From a checkpoint of a small transformer trained on Wikipedia.
Size: 14 layers, 34.8M parameters.
MLP neurons of a small language model. Each row is named by its layer, matrix (down: output weights) and neuron, and shows model dimensions 0-127. Each number is 500 + 50 x the weight over its row's rms, rounded and kept within 0 to 999. Numbers have three digits each.
A block is one neuron, or neurons of one layer that tend to fire together. Before each block is what it responds to, as a language model described it from the Wikipedia text at the highest values.

Responds to: Letter z inside names. Mid-word letter pieces, mostly z (also q), inside foreign proper names and words, such as Tu-z-la, Pan-z-er, I-q-bal; also word-initial de-, as in de-livering.
L4.down957:525587501540485456549470497505580497426582422572427481520448429565485538535505466510485456562436543409521501482547543570468492508565497472492475529492524513526425509534593544412443427488513524567526572477597495523497617489478479465532506482458501501627511584544485509487505520409472478487535455464612615564535466456485436572555530510521467491605493580495497419513489460502505437524540
L4.down1345:468552476457498468510506489438541475495525475486474469509521559518531548535547494429573593563564472418498508503532515558498502500548499555508427451522563515509427552450468432491482439391467509567454481504469489533577315489491484415438617468485433479534599511487520523523537542536564585519476630495526568502451414456524558578569536519499460475546574483489460494532508490535501537487565
L4.down1522:491446530523451589506472481484472532580469460435557535508473484439542526445535486596539446540530459521476442526513447436449542486515506450495457508470492472574445460469440443431419543416510430513470421608462476498613466487516417517443445525471503528476572508400448510494484418563552576539454475477499367454559560584582527430507493503570463488462466413532529538401506479456460471461569
L4.down1585:517492515457469436611534473528508498569475552507423401466500508573487515481458439524478478469368470384513397522521462513484432559484462546418447422476482520519511435530476487487415509548415572607526474491438531565410538515518547559453485527510461454469514466513614527507472512522619518440483506432521519550465485525491608526554432501517428476463499503492614470442453470472499404514459

Responds to: Second word fragment. A mid-word piece, often "er", right after a short capitalized opening fragment in words split into pieces, as in T|er|ritory, em|er|ged, La|bor.
L8.down51:418498428576462559509563506492494493416452489470386542526466526452517435486462512529528485472601616486514472558600385428565573512538531478492538461485472417558570501552542516501606497554573500544457582518413470537515601552454454552438445487500454505467590509538584520478503545506548433450506526523572502513554503490522485514473553561480533445520475461475531466501467458525433412583521
L8.down167:379604516481542571468593450441480526449497471504502534472524539520458503570509513419524463477549555435498466421479458414485469489450549382543526519551435539499490454501519537532399435507542522488572549535476469430540399516428431460465505498525566511582511581487484507482446433471508453471548631558516496474509506461376510479377505445599553542512424546557422537458473625534468462559465
L8.down362:478471542518436484345544464479541524470483467458517493537598458413533475567483424523441400575523415458524536509629477463547558535506471487572460611454502519513580450452544550494520542508483524505534515504433513454499481471537477482445530544449510435582490513548476518526360431488552466497587453400500494610500513548515470490468549537508434449478454471544570494523488560558423505528500
L8.down997:572590519486490545411462578431483525431427545530484470496537558516465373517582581546518602527502520479497527577509517501550568472508466464438540587517584479546515392474535504493456448440537435535446513446472589468521446619483544531545353488583520431503496453517588393487515542548461439476456558548547531470432594474454568562566472499477498508530458403515533639546514511507503468402543
L8.down1661:532478446538502572452528517502500579406499473494445473435524505467453562542412541434472506557450524550559487499484539506565427574543544533503408574474478417456483503509540501505564423495541543530497568489422493507544519575561573460528480516474455466487572462456470451463542440524548456451542532482485480552475519565487528558511428477451461429498482414547524444562581536634523542456525
L8.down1797:506452537521595519474397537526552557483531447552450552511484464481560480564481566594524464505506404462505432567468535470499527371565519495451514493531555511455496594505511576525505588336521540479549627504463517485510408528497392461607547524612509555510462552487467495487420465528515473507472497488496486495508502551489545410544479531550518530622473511502514530558518574490533533514516
L8.down1945:428530470462474455547506455455477467542530441505530566556620465504493489495497528428468363418558378495495525552469423545482516478503536474571467514496505607485436503424467578493457532507457509534496491498532442469495529519491568467555548525519546432656492401436518577528442531433534359495592518491445499379542506423443543498541567405441486543436643575498533416424497507578454551494534
L8.down2096:539463437518553372565525519540517535478479419513486385513577512483452374529431539565422502480471461589533477540536480514441503378551531512542510536494497497493477507556502565531428562549433521534510541483510529521528495521534486535476555511536510411538434559426536532464441474479489458472545521541514463465452393502469485530479479458490486429510480519505469490597496432425565554461593

Responds to: Subword "er" piece. The word-piece "er" in the middle or at the end of a word, as in lower, sister, footballer, emergency, servants, Netherlands.
L4.down427:489497475402485559524478506569492525501536451583549320590502515550488367469473448516546558443494447468581484462523492604550404529456500488484577496470587554471476445476482520499587526456594518490531551457448510487524460493579441518414528504475567551632478530476576525527489479516527415551525491458500414537494478489417453501394499491483494464488497573465492438520585553481564483584491
L4.down699:524563473478466520452441500432500542511509468557420407562581476407506443476550568430463459536486502545667506554467518448531392508529410457471482492458561456444510426493472582594525439522453476407471496481474540595584393473537440370425469537515516555530551570539523543472525444563584560544568469427521510531610451577452497536565467416422509519497533571516444494440562412502503449424560
L4.down971:499527523484432451515487508371486524486474541401545462540566503507570545540530528450421478477499507471575481497466393495498481521520444545482425470529491534476534489509421475532538484486478451473452544487452437554419418448571489495480625591502515596541539485473489520493527556576599497409506503466506473461576455591464519450550426528520439395489444624530452507520545402521470408487555
L4.down1828:449477493426537460475463395344477509488478454569472521484575502493567387503424509504443496439534496498535578565427510484517400479484509462481482508534559515467489492460515439449510519624499527516474537553530563500395554492482429527452566554515536451459422432505486591433538587519515479518536517581493424476560387506454532382474515585384527458503564512533490492527483497514510609518604

Responds to: Indefinite article after "as". Mostly the article "a" after as, is, was or became, introducing a role or category ("served as a gunner", "is a novel"); also some mid-word vowel pieces like "u" and "Gu" in names.
L8.down43:486421535466508492568434437477512544563457589501518496463383443454464415511512495538475467492401535515429553396418550533528513406451535509532482407476450547521474431484504449481563522477501505510425533423485385512540498430462559536493483478505490404466451504508415472496487570574491440506469517508503578462439527553497479396492570545484509457543454553495641546497544550564488459507494
L8.down148:519490485488518479492630504477562460457456523503402476609474354479455492487599519465572516494541483508441508522427527632492404445553549599480441439524566415539475504520536510541444534553472460530430596492506525489559504603525547475523494564517539514598585523418389543519516428611514547517455551442462551527478556548478526486466499473476543521481436488561476407521497435617520470552446
L8.down714:348555516442477479481544509476370492470453431423551477559563441493574494526498470517460409402474424483579575512462464498481413592422495429546595548469521447446447531513499536462495526495500465568562575462537429570564459420491449463554503425535419564481480462440591449543506487531490506472547454560491519476540505464567495536461491472466536543520467505449510519459500475499459540521477
L8.down850:473469519477485529439476405510458513525531535408509439405490500592564493527448641571445570547534537575468438436511433514540531428492599454509542508494479481542419478434546459520511589480481463470526592569503561493475505493511448498450462406575444579521568557464536390537536573502477497404493499506589557553473512514538532488482515554473479457383522551420491601479472455423463407535493
L8.down1529:483436470503529454441565558564509533519409411511542365438543583510483432578516486540393453379526454450497492501436403480500554556430446514499481460491487481602441503512475513465509489521522454470518523453419427509456484464503479521434452473609502590523447496464447482534527535432498465481577442481506536513484497519620584523481407467427521529543421587479496497460498553413514525554549
L8.down1602:567599603471504540546470569534520524478555542562528482536468441546407555507521547478526469528546366518536506600539528537572523542528432502438498581494563441500459498564561462621570450501539507591442448466532460420542522556523580545480447514570493548465518543518537484517500550590542500526464408407447537548474520503487439483476513469524524637463582425580495404535465525501549483427468
L8.down1780:466437464566447577504454493523433423487551547564433535426564468462537356551541534484458597531530522506577469422564541529491485599575460551454568439498465502495490473468494463499467501497479479409412592561451579467547493593529477484455412528462503547462503462506491506534482507528478439437518545606566461518456529563464490460593514555575401565491496583527502553415589412565544494450504
L8.down1952:462463558443510531518483425557490567499521462519489487475475443580444572504460588513555452442538447496469446511475454528519490416491521561481430482471607487535546424542462546476481474506445436554442479450553419594488513470481495485507512527559436480455498506532498491599598543505556407479497498485513500501446475609492598470523451403453543500405468471554434451464525481555571500547462

Responds to: Pre-verb adverbs and auxiliaries. Adverb endings (-ly, -ally, the "n" of then) and auxiliaries or adverbs just before a main verb, e.g. recently reported, were later sentenced, then smoothed.
L8.down256:515432551560592422482544443514543439483520524600407465431578516474401505474546414508473468537552559485488454494533409449472503498604489450485501518368445497575527565434497412404417417501500495486564551545518518545475454492535433617538538502551525454527492478497400546571486459580573586483448607528526518522535550593412531556430480499526527566521509470533510421529463510492358527498505
L8.down1077:435493448687535513537547517449594559583571514517451455546469444484453550535471412478536496491452509497504391452513517493458498576569544466535539550406558557582516546526511537472446500543436609480497561422426480447505506448557590485448518489519445512438486449429510502508468476553541515515478560550490454553501464579489427474579480559520577560463477529397506507468437608384473569660485
L8.down1117:445501494544668464533544485491522509506504573512423445435518407524444550541562385516496503580584449405493449502522495463426458533539557456538469574414535395480607470509538473466549468420432501432581448467443450517477508467469479590479517459468514490546534496563448456489522534564557601510472517551536475497426526503487459539551521518431446473475474508442479360424408578503362560567491
L8.down1519:513536478497486510497457446426459422475456599520412418540509547472488451443441458471484502487503512644510549481524546524503540481537440484520458502524532487598492565520489551466439495367470533524468525595488482536496416532527490465588560461516477469496463566503509536466481465531524501556538484440520530481587426537421555560508557407481573458531505463459538469581417488465512546522562
L8.down1578:479556603482537426423488413479451499489516577365510456482554609486519491484441453423531469505537552443427514507524495536408498416500526551537522510522470411531517623390622458382513506506455565522572453465577499496480552512611538564538507499434632431467470493434524512470443497475497579487467543475579431482517532530460487468494578471590529475520462524551534483438454588436513508481503
L8.down1686:475506465514548448428511405274514514513487642470385544464448472529465546434464485496559434538491552492427495490503461595535547502492548489575522498398400508564527499500463518500478528568531531426526498490541525589513506558484493564547483478499476477528491514458539545479420471531453496510475580492502480512483551486406494592477535500563488490500487459523475509510463525511398464486639
L8.down2216:536496437528598465420550541502563500587520512484522428473518508498499616474533425480528483592512490439421461500494431532481450485512503519581543477368356522528477511445512478526415457456536510522553533534529553475444558534524552544493502519576514452530532427537475490516487457566535558498526512546531454451423474457484502560448528514464541497520436538507521412508515472466454556488419
L8.down2239:534460566574530536501589552534522536465533468358446464489523567556467535505486549515490452499523492539533396511466549625464566494587518517419501515346546479544491457533463477470474475492429506474545535552634459557503483588488399452510551493650452453553531467459429531420488507546549572469530467494528517483505582560527465476479355492520469445505581563445450496557539508543475483501409